python train.py --hidden_size=256 --hidden_act="relu" --attn_scale=0.125 --tie_word_embeddings=true --parallel_block=true --init_std_qkv=0.0197 --init_std_up=0.0197 --init_std_down=0.00492 --learning_rate=0.00173 --beta1=0.9 --decay_fraction=0.399 --final_lr_fraction=0.05 --max_seq_len=768 --train_tokens=140500000 --dataset="wikipedia_en"
MLP neurons of a small language model. Each row is named by its layer, matrix (down: output weights) and neuron, and shows model dimensions 0-127. Each number is 500 + 40 x the weight over its row's rms, rounded and kept within 0 to 999. Numbers have three digits each.
A block is one neuron, or neurons of one layer that tend to fire together. Before each block is what it responds to, as a language model described it from the Wikipedia text at the highest values.

Description: The letter l (sometimes "el") split off as its own token inside words or names, such as B-l-unt, to-l-d, re-l-ationship, Eng-l-ish.
L2.down735:470437537458478519513501510507507493470460485491475446532548497467540455491469515493572447487560472482510556478445484497526523484504484458511475525423531520548536498539479493497525496490522555511512427432416570494525496525496504496476445488533501519524473550545530504570538472470544581470611546520473533383485535523483445529479553473474480465574511542545540495522509507488452475487478

Description: Tokens in biographies and people lists that introduce a role or date: verbs after he/she (was, became, served as), former, birth-year digits (19 81), date commas.
L2.down200:516471542462469507482513492482499502532510542502472426461461544469506484472533505406440456521521468458472447515461486477482474473483514578489383459443530528494502541478517479472508505564482519502543453580500542474469533494492533546546490430563517472486533459557501485483530473547506475476559472481533475531481499508468505497497442537524542499480537540469467521577422516512481514541535

Description: A capital S token, often inside abbreviations and country codes (USA, RUS, MS, EST) or opening a word after a heading or line break (She, Serbian, Singles), mostly in sports tables and lists.
L2.down759:473539473484471527523495512540490540547452504442510453473589522528506436527530493490478468485385475485488545514594523461537520494504465488467537523540476467452466502480531447503530524487519521509538505443538535511489466449586451606507515371438430508514489598519495439566510528483518465538506492566468527421507500486410555469534601414447447554569506483521476508468462508475593477486456

Description: The second letter of a capital abbreviation split into single-letter tokens, strongest on S in USA country codes and US route numbers in tables (UK, NY, NBA).
L5.down92:438514447502482543500502500472456469537493450554466509488527495461489494525481585454540455495515463486570474491469483548469503447497470465500511549468457482503525576560488548510437537524560482481605498575476524477571476551462473526505518505496527523478589462490484547502430540456522550510507485457483491454488532448558509505504600546429475521499478493552508533494482514431460535494503
L5.down115:464520522485492559455519502493518433532550495598491629533500509416492464525523511471490446486431495458487507471433492449493552509554543521537552495481471486542510481520521487463483426467450537526551486541429464587494460529497562487482561511470482504542439521493501464489469458493443558555528527402499479532469504505552495492456517506489546528437561586547493509563584476535532539543462
L5.down118:437421482571569496475455516489474540481487510467451483494557502522470539516523487527502503485503432456479504456504393524515465545542490460497532536471510475467469468436497565584525437493480521446527555465492535526542559544463488564558495461501451506517514488574490513493503574477521401483539554486485515453541487524495494481450458503487552520512451481513486478465560543417495504516477
L5.down186:490420498552528531454420556483557526517490539551469532477537531477521471497598549486517562490529494459488459498507474566485449509496473500543506502508517483558503594492576519511492491524493483499471465514411419429513490557483515578511530453514503553516513482506553469472493437501575492474617508496503504444428476511529467476420453529503542527438590446538502552522511437454498501477449
L5.down192:472508496532500520478437530555519523513561444516457461475472485489510492447489471512494554497504582547483514507485534582535548526464454491528499536462486529528527527508526481449482512474497538562433498537502463472488481514444481445460490468425528557519539474482496474561502467494474519498502511486563493461461522563529488366574463403438497485570567520519489501531567500509551497517543
L5.down317:517487531415495523548458506502500501396470461484459520512464531458461475401503509464459531496455517437495555446487508481466424500446410554520505457539505545500557560501535469552520461519407461560569476516434501492569500526477479473536440568522571434524558515493514465540552503531536471534532449533519518552508483508430498484482475510509435544481446482533473526563510475510486517516494
L5.down516:574483528559513554496406507510498499523479479536397484426477478491449501471486506410469480458535589510490522474564538492546499514491485475492529522455519491498552465474520473468501414476468556459487427466407502524525508529544561544495478500458439488484522529506475420466511514470523527538459531536477450449460473490521474497495503486537491476537448539537539564573561441530549494537508
L5.down577:441539525461416498573468538493478541467467550517462496506466531484508497472486531533525483461495464452477516477465521482502464503630485491580474589477504542486521538433549505544502555546535423506503466506440468466630506526531449558461538511517601516480441510519548500514529413486503493416550502512485428535366539491488555514490421480468485483485540530483524489504529542533512409511429
L5.down675:508544526535484520511481501489470504500514515511447531493528499484488512488484454451464547476501556492510461495531522506492482494509445480593450453454530492568600550484515552486526498513501518531484530459462477608473490538484512566520507582461450461525520484475509466495484500397432590516477460521459432446505550555455548480526545513491489537505384531536564535580534556419423421523547
L5.down679:508518493474458514490480374505473558517536478494558474580509472446543461549430522474499472482456440478462519522526496500481465525554493486492596546476459514574488490418565509447470524468505541498480521466488532571552490563468543507512532541504475557478495481581499464532445504591450526502503433478508499511571501541474435534569499517505533508499492539524507500484537499520566521465487
L5.down687:471533543474510546520503424495500484527502433483411557496491556513469556484445454433465465510522542482547479512490524506536555542537492513588518486443493513498622544471496586496455483522497542459451485416413492597459508502545515516504468563429443462566538503411460463516464519438504587477480461451516482543549500489497495493509506523474479504432433517449531556603492488453466418487507
L5.down691:512446523440530524545511462489500541537505457522504549525540504533482514511524421507527484520509484507547425478518505511537502551512501483567496455463528490554525509561501537526507486519479523478545451426454478538537554490444463490518468484433541519570476526437451504493489510414508465496487473526512512470531526526469453456486575546521483497505412469474458527566521541481373442568534
L5.down775:518452532515457513492510481481448475503487512438614517568505554520507419517493476492583515479568459483494454482536476544543531504481367518470476530497450438538517510483479461468597509524520499541594519567509491507560452541399448587495510548521574510516528469524521493445505583491451513503388524488497564526481507450521447439469450473429413427461525533544486444491493504543506492518524
L5.down870:432479512483450553524461510499556534468421492548568469522493525467544476517499411482492436523445489540527527491576553483498588490567505507440475558515439555522502595477530454518528494500476422514515467563465422522527502543444493477546428454448551461520509495480466469461492603478529481564531515538459555574465465486512445490449548458446447479467494526482563440504473507600532511437454
L5.down969:492548457575415472488512504489565533504564449538526532514473527504494569454419564572442515498476446474512478457532511476501472510460468529508535552511450519483482536492565491486467577475447458469494520513518483505491441504516493481504462527473476448528491457522435496516519526491487468479455536533511451487570513544484474480422606484509483506506527522450538438541450493463521520502520
L5.down1000:491514502468513492504500499454479563516464437518475499471566554502481478499522430470450527488537543477531443540518524514511507532534469542535486417430503524478592528500469515404488474481470505575460539440444510597475468518492490529526432492478524465547483542513461506546567522389472528539514474541505449433513506538481536484527618525508475530476409527492514520599502513450376464541529

Description: Mainly the article "an" after is/was/as in defining sentences (is an English cricketer, as an undrafted), plus mid-word fragments like Se-c-retary, Pla-n-t, Bro-n-ze.
L5.down125:546561557541475537483582493504510501534494511402476455476550477513492534472488531560500512524459538460452522554495451495482484520493525509500462438487496511529497557430530546501435537567465552513467486527436474499553471452510607538505432525518537426487502537506544423459545451441436515555496510500473459560493516589508536560472499474413495460496494529554498577499469455490481547490489
L5.down221:465487486455473473531521589477542543472530499463490503432494576479540519490506551502537568487529551459524444523486527480532511527464492523502452435469527541481595538511562463445530436504499431539508502478482519451501450522468422514454464498448528499447538468534479483501533452447511437479549498576532558584556533502475523464479475453478444513469520488523496472520530487522598481495550
L5.down232:466596620495496472472471481472541558549470482517523451435516383466490450545439528570474509493513462398565527479422503475511381485494482548461592586520452542512516532494468523464496493461475477501540543509517470522520479465474543489487487462520522532502593485472540459553527491458477470466453560542455445540554559551515537498541539500481482558521533458539481464493499533468448521509572
L5.down299:486544501434504492565486503484540523444500514460463487572530454571594506479484462490518512522587512546491537433542499487544480504461501525511496550472483554467551456481478545499593526470444489457541550499539472566483452539440449558497464531434570512454486511491555466520486483523499482393435519570505551562545480501446487524528436492502482459470500480467536491473515402529525441426519
L5.down336:436465542458566485461495480517520498537493445465523480579557553474477550383507476486571485510518467525524428545525523500496499509461550544491477526484569483472515481525486508497484544463470527516543501499635488517495470533480515515466547483537486446529536545452521490567476504513507456474519486501554506480494495435481543437427477537516546511504474471465476526537464462472447475537517
L5.down438:548508477482494508414477499474458550469438484526586475425497470511472465463451551465448503487542537478453533522517498536460514530453465483479517469511508485487530487516458536457440502498517493489511530552517458490477559447546529458476441512521485540470499493533465486525505512549498483512503476488510501485455488502516460522507538502509507540473589503487489438587489532466501440484475
L5.down465:546545476541540478565502489518481519592478470482577453524525535548529504512432477453497519483529433579581538495550495511488474531539473526514486519489450507489574530538474468530487473507468460518508542561511420480494426519474499514561434451447511465450523533478579417498450450436495497447422513547535413434477489494529469473548533446447554474495528542529526441453527443524497516477605
L5.down529:452463469526536511481514455555508499479460430499535476496509566520514503475475479438500532517567515469538523435444530560530484511485470516546451454502485514476518552473504494526492490516502374500499517520495520497509536522442456518582534535443513475447476466540606453524493534435498569481488521478545437432459515554520489499543502523580560544455497510496460533537568453456509500482463
L5.down573:503468474481475403496484448515566522483554534580575443477482519484520519515571512527436507454595511500572528534455513467474478586503553445512489467508479539474567505561496512401552424437511524495504537497546430527515511537525493458466483480521561523530487486472504462499477510437497457491519527511482520488550491478542479485519496486458525436525525501506547466531483546431461526492518
L5.down578:455541518526529472447514483546482494477464501549461527488515503432421430527547480502535564514497524489530475494488512484417462599526510473540575429506506492551489556541531442529439538517510444586492411524490510476474458548452499521529502475496528481544470537485529396540474499491468506576509500462530591568606512523420488522463513554469555543478518464447442503487512431499483468437506
L5.down683:493526537500539536511467472551483490478513505507505398503449411486433560473590478571528502476532461485553481419468487469461496548449469482535401515488506469406492496505583469445500509492546522538495457498503536415587520464483447499527481518460572503526519497466498531509569510539502489416465590489453492441480548495480460502585512532466456497526489454578516470473574430505517564476564
L5.down733:515556475461511527505504464468540506486530469463488477482540495484435448491562418465565509525505453486574479597483521482539507436402424497525566500489418523543478504522478498554517563467524562513501488493504531560501416512497519586516421498424467576431507528584527488490481482456426550511495477539498468512543507494463465435491547530472476592462486489527477516582563518520469474508439
L5.down755:420517531456467512461496502502514549541499488517538507518528520495438517561517496507490535536498420444453518481572515507561550406512549518537550528524534453506438492454496514472447486478480517507481432443531518522565494605533437457494483485428453448514433429451528492536435490494460500504547406581501486485503546488505530497493559530512489582483453407486475468483534567498482488519399
L5.down970:528551499505489482487526479437446476531528452489515497486474456495514538468456499448537480508446571475454561482454466543482534504482472488563494581471556490466493513510500477483522420519514453520470536425499549482526505555522463436551565524432461455520416499477471522506490478450485508500445508494444484514430519510450510564555586493511577495440505567479478547475531423507508512423496
L5.down972:423487579432491522506487539500527443500432554481538467485510498473495494481530569588504505508491452445526472475487478475475490504502530461486500540472458544539556486504531520557551529486477516502513493607449501467513472517358476566522431600493514452475496471516472462507477495456460512485523530537532535528500501604580571510538457497501444379457526501525485499460496475483446510579542
L5.down994:545475550535487529582449466468480440559449505509472562515530515548489480435516495438537572426556565426468477566427468555538520518455511553553481449505451507455528520547434509463489491553429508472550559540474478490505483445496515534497557497501501509497511456524565446503488499554470592447392547482474519489513404521520426535522505499498450490527483485500512482453525522484529493479494

Description: Fires on the final piece of a split word: -ed endings (considered, appointed, covered), the last two digits of years after 19 (1993, 1964, 1980s), and some commas closing an introductory clause.
L5.down1:515409499484577525508492454500512562536469489506502451445540581505411497464537504492431495515462537467545535536520471455511440555546583469449450458502522542512519480511472491491535463518530517529558484433479544509410461513431538520489532471501492464513520552581490521530439518476499574561526512531473513429487550513432504525457525520518496464543523517544479503542538497475401453387494
L5.down10:490481507474560492458456525541458500499460536559498492527531554546501495480555496499497541529464566473484463540481486481475379497503544534473485473459561516464595490548493443412531448578508476462588486440558535476437551478488456414508518430503460478537501522497491513529518527590485450538515519520456570492485532435493527494477529561513525491491493494549455453570479503532426418476550
L5.down31:495460498524484452516506461509450490539561544510536610561574528552523446496508442477540550517533605524493485559523492560520488389509497472521473473483566495518511464432497494490451434515483503513544514473439532458460417509515417500570557503470523483498465504497516536481527429503462509534447515468444489529470511554462493432510495504440512589579550536393550449473536472485528477489435
L5.down44:536413536524480562497481478473454463496406521561437438510438552431547528480506529518507508461471528394424532508528576490460503477458502484454479506487450499433438505440541464520456514559512517491449563611580503486485528447449550493444494426555552494455519554482496499539497535531425436487470529513499520533483517484444466548387454527525502462544486574519526456455449519582507508479466
L5.down45:520465514494536480541501567482546533465557460497471455509499516509515457543543439523444538507464484525503457537489492537482500465503536443494604538574578564563458535544461476464547393480492540580506490464528471532427400565502492484588553414499427524553421495448511544489537516454529466501467479494489491507513499524501481467541559453549517493561492513448473481461456500496539490427471
L5.down77:483464501474497470457504509458511481473460485515498470549423502494509523482507493507499550503505480543516541479516484474539527481431500429496534480517522513531494509469476469505539546514571468453495464499536475433536533458530362512525507537540583551487606502453458523468541538525556547498504508517514493520440467461423479488482518580505464526515508476458567522531522555437492415455514
L5.down97:479497570534555561476510484568508502480408539482482453461459509522461521541538470509500397530471561482461471545473499486501472521489499475371520445503505557448504535515473460477503475534530512505527469499552499413471574471479511494452548483509531506548492483574450454578478523529477494518496511480431478513455470425398531581487530549542472506541455458499527519526565539488468500452491
L5.down114:484480516497521556507465432472422529489494515483531536510451414553507501528463495468491540451431566429463428590461436511501432486497555545476477514481464463451441522444462516490503489532497492513500522528599477457499561503509466513487501497517495542530456516553462548536477540582468519600486425501456524494434499394454476546478481505528536448511531552495475483461552462532482525517483
L5.down176:598517481463505535447526478465490469560526511478444505492488437513510521440513448515549540514532585430529531509554479489452481531520502498431540508470494507560472498512529465484473545551558562520486546414388523491553446492587527569429484454475493581405551472499474535466504520442483516513513523558529515504510483526462488486476505469491491439505422543592536534498546475480502545492532
L5.down474:537526530606470579456501595554491450514445577491449472521505409433531528503485578502530501475452525480497466474503570473458490433539505544492361486461461494467496549485505503479471530490503506495411525499487424451476563522433562529501462472480508469524520501535491457461454489507484490518488565484487459511522510502475496573464540464542575486483623555492564444481541482502513513477532
L5.down563:452448557465474531463515537488506476451433522532474508462493511462477472530411461442472516487498541421468496450481521478463521537529492532517480458531504410457518532489496467485530508491447533515494577505489461530536509489564569511485473481475510516496508443451505521556406534497497529563597519532505511451437504452462443572511538497569535379462545587575498522522508513557601484450535
L5.down614:510521505445543562472551484522497529496455540497517388441475454490461535497509575502476454480421522538529533461497487531530435537489521467445453489463542488460531509478501503527471549513507513540436497504536449514431473452424497472535551456472487465499409555520498415487599543463467512538533564437481470549509493514450442498485479472550535498461535474562501577557408460534484554500549
L5.down621:460560499489493498472466508522463477480528540540440526434531449492498490462515472406515517492485622422447480514470458484460505564549467462520454499560492533477494534561505527502443489497509531523510528518472500452490555481521557590517531542545478457507450534521420529508412544409560560531544402528573507521481496465562504495498487505517554420496518573507469525514495524488547491472493
L5.down766:440469526452505528548486593508482488542473544377554552425473428492457526448466532466528519479593533507475469506555452550454573480425497453492493470570491535525497508523504481456467566512539497450503463468524506472506481467569473529490470535464483493490564486522496525521539482524542499422517480543522444476443503471520430526567508424459488501574479516502508521548519559527568528475537
L5.down786:482500472562476451467513569451486570520518477475499493505480475556494504528450529553552504486513435473527536446486504476492503444481459545487512566553501464539484513451473478536469511466468517415528505506462520517550502526445457500446451472408516503551421481530571495448485541493542546478482442544547525449513440519543506468493503496459432483546447484534512484452466486583550488542409
L5.down875:525482499484456409531430567500436538488535470522545542610518567533581455520530484541563514479484503467512498556447433503499505485470532496478505492496574507515526490483484503454535464522481460537550505482493544521450526559402479443539518498506470435463481497567603573497497464539483515536505506453470563502507526515474489536520505526540447545469462481476581450522507462553461515445543

Description: Short subword pieces right after a word's opening piece, in words split into several tokens, often names: Bra·n·ch, Sw·it·zerland, Rich·mon·d.
L4.down230:498544421527510481570473490475428488503507560522500542554496508446466504476486548439476424492534531482472572497492530488439482513489536431463415513502473473523465514461493489477494553476471546563536506488516502426545506473486584549443516502477518472474487542490518511514536512490449458403512460536525469477483551578419544482483475453466526426485537574432560453470574463497493473538468
L4.down390:546472512537487468566520479452478548532538586460451484534538448454475540521525530504507428477413477533494513436502463500472507499388485508513506538505506540505465496490532547498519473489413418539498480534503538492555505530413509446503473530503496450553518583463584470536473528535535468468542511453534506558596555530512484507418479536524521431506501458485439525496477477474466501446499
L4.down810:486584480539467533423525474515469511509491495514562432554542492493411519470480537506458528520427524523524545522548457467484440511508540509430512587447476459484469463530471558471527595534431511525494475490479481489529586522505534554434489510473466488529588509502441443462494509497533524520491508484464481444492538553487508463432514508536462437524537543546506564545509464545499454456524
L4.down975:524462490482476465505473432479471517530460498444497519480519541487431487433519457443525499531451493474509514534478483491491538382453534482460451488449518574533470471482484448466519439436487438490445449493496563517563512506470575518438533469459488529506532456509403523441523516487514480556510471521522455427479474472549481484476512496555512568470440541443465556521615485496496478522486

Description: Fires on the token " an" (or "An"), either the article or the opening of words like annually, any, anteriorly, Analysis; weaker on Ar-, As-, pa-.
L4.down213:506552525442490498534537478554483499597551507474583433470580501511468511421470424453526548519552557474539459481501484614488451449473477522502432439513512478465515574513515487457485512514491492533560480528485499476503534518447498513536489485503466487495453459533458536459477454495480599451436530550546467534512474444505572496567492492536543529512494566438513475482490546512520505512517
L4.down612:462469519457474480548498448529528534455471536457542477602540506541495484527475511444537531462615507450565480518533505557594492540501474540514510511463533473439527520442490512390562489484464437436566550521516431533491449498442472546493446505480544486482523481526577479499508493489513505419458600476464480573610488481520515558535482486538512465500448501514517484480555474525518492414510
L4.down722:489504448487482491500492463497507458526511527533580520557546471494583453550436448488468541501594432503520482548479552472502444537422496480579546537522475486466509500477473530428484428494431492503539526474489488521544440508459554551512542444505573554517550513463536455400523426461562520483481504500545519502618495489537483515543459483411524517519478497465518512502503458458530500552438
L4.down795:545532564488534505467503542503512410533491534464502389585476510520487511550533435434458546471454402480538513503502508551473480504467455337495533477465498483495492509465468549501479477497474481496472592526508425424461485525459555573509445518548554503493525513508540527503517537506487502488488506441434490523505454519493554447523514488476476473524470459506528509471453514513506572510470

Description: The second piece of a word split after a short consonant-vowel opening, like mo|d in modified, mi|d in mid-1970s, no|min in nominated, li|br in library.
L5.down13:550580449464527512478546465457487415587432520513512501484544491542540485497518532446540434530472420535566431469468513505511529539548435557533416439505510388470498503497524475535550487549509480438557513501483506598493541464495550505522462447567456486442511474551466509483530480443476548489494434497438515489523524517565425501475496487484468501494536459491524510500495558486581541489425
L5.down46:482456499555520475437440547511531495452446478572498482479480568478489534442507468554434513525461471617526488364504503468530507433483527501539494498473525551447478569484549525577484511513503493478493502489486504468529442449476494489461564539552498528466439545549518568554495545466477511490490532489443521567493532495510553501552559489571506488517475454478452579543509474564541507474457
L5.down148:509486484495480520563500472413495475554428490510498450468523558484456462626484512457499469493480467496503552458475529477500457572488514551532435495578524505524559525547503444471609462545458547524474447483518557504509537466411514456508477468491563508482476495537450469468496527535478522482558554536514545549500511498478470502563485484491470509529559497484460493573461549499499419501576
L5.down156:487475484493499560457484548558454504537530530510496471532549525521568436509494529425517526481497511508461461540536570474464451497566494539403511470484561415539513509475577539513457498511502535500441548590413487477479537567492544569471548471510479504455520490485487426473495491540538484448557541504420423493552448565484480473520486524395506440517457539452515539536513433471617471528581
L5.down197:474504499462548466498524496570562497503500552590464491490567446470456491461458454463473537553525556508452522468496466498433537502484520492520461459464485555535502493412542556509539462533470494482521519533506560522454370497474532544535507490477509478395389547496475490507507441470488502478504527521434527543545487529486566503522516480492500497491525491476500538469549393508510524526533
L5.down240:449459459473462464464485489500529522459480520485569467621492437459529448593458504533558557474450458496394517519563527435434430471508531557430498469493536506552511497446489457450513493493434573455556541550498525458490483536509494521436533493535525459479577488530534424479466527522440498460525522483477541498565524530537489474547457497458527385573501530499442466467443478543535496528531
L5.down244:484505521526501535496447388518453510499461459566454551510533451492478505487449511415465550496434501522499521521503476478551522528522564461513543543456484544517474533476513535567494471474471527468494546491446525527536582523532538560513459481528480466520539432561479469504537615511499546517541511475540485407448495500463425550507500458566505487536540588533522581511524531399517539448409
L5.down433:525521572505480510452433437477532546494569490545561476570487471405510551477455498398453452483495487509491501454512516545434494522549539539504538555563503500511442537466504459476486507547404509480468489541487547516454486562521591517514452474530477497571469461475510466493537469527584460492506483544457523536440505560477467609430477517515516519438627494513458497487497438512472465472487
L5.down619:542519541398502508497480534499573494392511518470498543514473487504469449468468513620545469517442454471455489473551493493524535479485464554467482624511513509508498516480465521514553584452467512510473557571452484525530487463429398444494517511461502511498509606515476570496551528439485529556397491488494568533465460501537516486512526476468503496473502464576474433474421499516495485431443
L5.down659:475472450467488498461546475495549518465421493502476546561478508554487476520520469470471476475488554529481478507480495490462531523483505489532496413484505520545473481505530496561556553601475521506512535526481487516533516451354548533474556584512523438502453540465454496430483458483483474482434510524559563479477476499527506460494465585500499479519447531421492435478518505510491491541520
L5.down743:570409527471506514455459444480482552651503498441474522507493487534490451452510573562519483484463523542505573472513465502484524510475531582495411567434467505448518519558584456499542548525522485472456510436528511498471454502519500473462483446466464487513489493483497532447574535490448498524550430483587476465466498554504523407522412469515537521492485486519445495471523450523433527492509
L5.down795:506578468557512531458523496527497512489506490519470513544463524504493520474496524566527536431513508575564508528505488488431457487540442510478547490483425484564565491461477548459423579575502511513449470549491492493455497536481535503528462430538464458574514434478462421573519519480443488526545457516517498465509503526447447559430516458497482492519499543540535479457464548543503476483406
L5.down854:521468588504520542509462516502549604532474506489494501552542538479510489512474516456481500507459443518487525418459487479457536469524478540523498484506470610492512542473570518513571480565474540463446488472470528501528400515474383472448502487411490542427477474490493472403530485520500511449495539554530519543444513489590536427409519425512455513512566468461491525509504500439485493512505
L5.down910:420446553488582428500524396572560454547426443500502588499478447484439469570513468472527535477523590523517450431514531491534579437561509562520434477507488501550485519582502416520480590461484514535534509486453535424466492496571473516547483525525484446558527515486458452517466566463483524528507423463492494514543449551456484446490468525561500445473527513476482492578495512495509511487457
L5.down916:561493499503460471575514425480525479507475490476443522454543466455508552531472542470508601507444557498470582542530508476454511466571510492442449457502430521445496456589486511476529501481505446581568486508488464516515426475542473544463483523534499462458495556490504434479478524412443512533473528497534448521487542528423513458543602442499449537582535450463466481544514499455480491470444
L5.down962:486533583465510539488452533482517428493490460468515463548472444460527424463556423504503512462478513492517608483514488524447503613453442488551589482503540535450505503462479556534513506550533534528514470470520495467483440549539511494508436558471555492570544590529476466488453474522524485454491485492512464456497514495502451490510475510503458431481535498420547467530513488522453486449547

Description: Commas ending a sentence-opening time phrase, especially In November 2023, In 1974, On 11 April, also other introductory clauses and year tokens after In.
L4.down359:468458478444435524533473546428493477491514487501503487423530544440502562489455459426518526494491525492545356565514495499492465463545452443486461498514540540563550560506513503516483569522563482513532501497463467487558523488581492550523509530477509490533414446464398476542526543441519498541513494571520500530437496386513499419538484493558492473522439504498490463502443523501514444461611
L4.down379:454540492433479474465418521471531502475535461474501528518503513486480465454454479446536460591544497422495474589508512446544461492508581542412579495462500476522536501536515506456436554425414466503509497456480522515463576536507561450493542502514499518498452502420488486519489489400481486517560485547498469460431499454471470514466464526486517527487456460517475456493544471491526476527452
L4.down494:536392493492440541508403592477545542496442440436487488474566560480458560415522458449470502485540471463478462543470496526538422492493445455541506572466483449505520520469480501472480511450432556535500562509483461505490525540495492512512478466482471464534414492415505448499589527462506486510553438481566484477505444497435527527467554503511528435476467517426522505539520459491534433457552
L4.down648:476496447465479570492480580445493477555452484490499495454499591485426581485439431469474529492540505488522460571478432527447495561440501488514432501498499504508544586579486526525484556548578485520479581489466503525521483434531419563510499482419496522513503534533450519532531536524444491434442462504511542478453477444552446500517532470539522482548449588534547540595476477479560393449519

Description: Short consonant fragments that come second in a word split after an opening vowel or prefix, such as th in A-th-lete, c in a-c-complice, r in A-r-chitecture.
L4.down67:531492488448488553498441501468489472529526466466484454521444503424532523511496489557595532545476465457572485423442571503496507532484505457459563546464493488472454450500481559466503498458556476420497454443519502462418498558457481417509481448501465502564526579528580559501522526491462483496419492540535489477492556517552499495451518464553443543479466416505515479475532505483521498462541
L4.down148:528598529468503502522458494513482446572478510441447484503435470469530569500483500463502493546480453480477510529462490455543462568552540517443496463553512569497555525545528410478483498509522495492564505567503461480518545473481599498475526490476471528433532564506470463502454511420532493485520523489555575392487454495485421475518575549589458455487468548508541492496461486519553497520499
L4.down185:550415466368525507520471406563490545587534474491508486500540412449467591506460543499506587517479538557526516544535554476459568525503532520454564490452493557459499420454526462537528557396458518497550437509469512439504534521465542454443523573519502488517526507478509509486491461510562540535570501418459518471448448536556479416555472500512485495517445532463528467429528563528546532464535
L4.down638:481503443498473557488505439492486480473496526515575402533518485420480516568424509474514463461528437517471536492537543447577415499484542563498490507469480513472513466556456463437521489414494511492484480502519406460543548548560491458425527424447496633468481526510482525504558555487500567534525512556482470470458499449440614520512569469566515542454464448504486510517457425527552451537438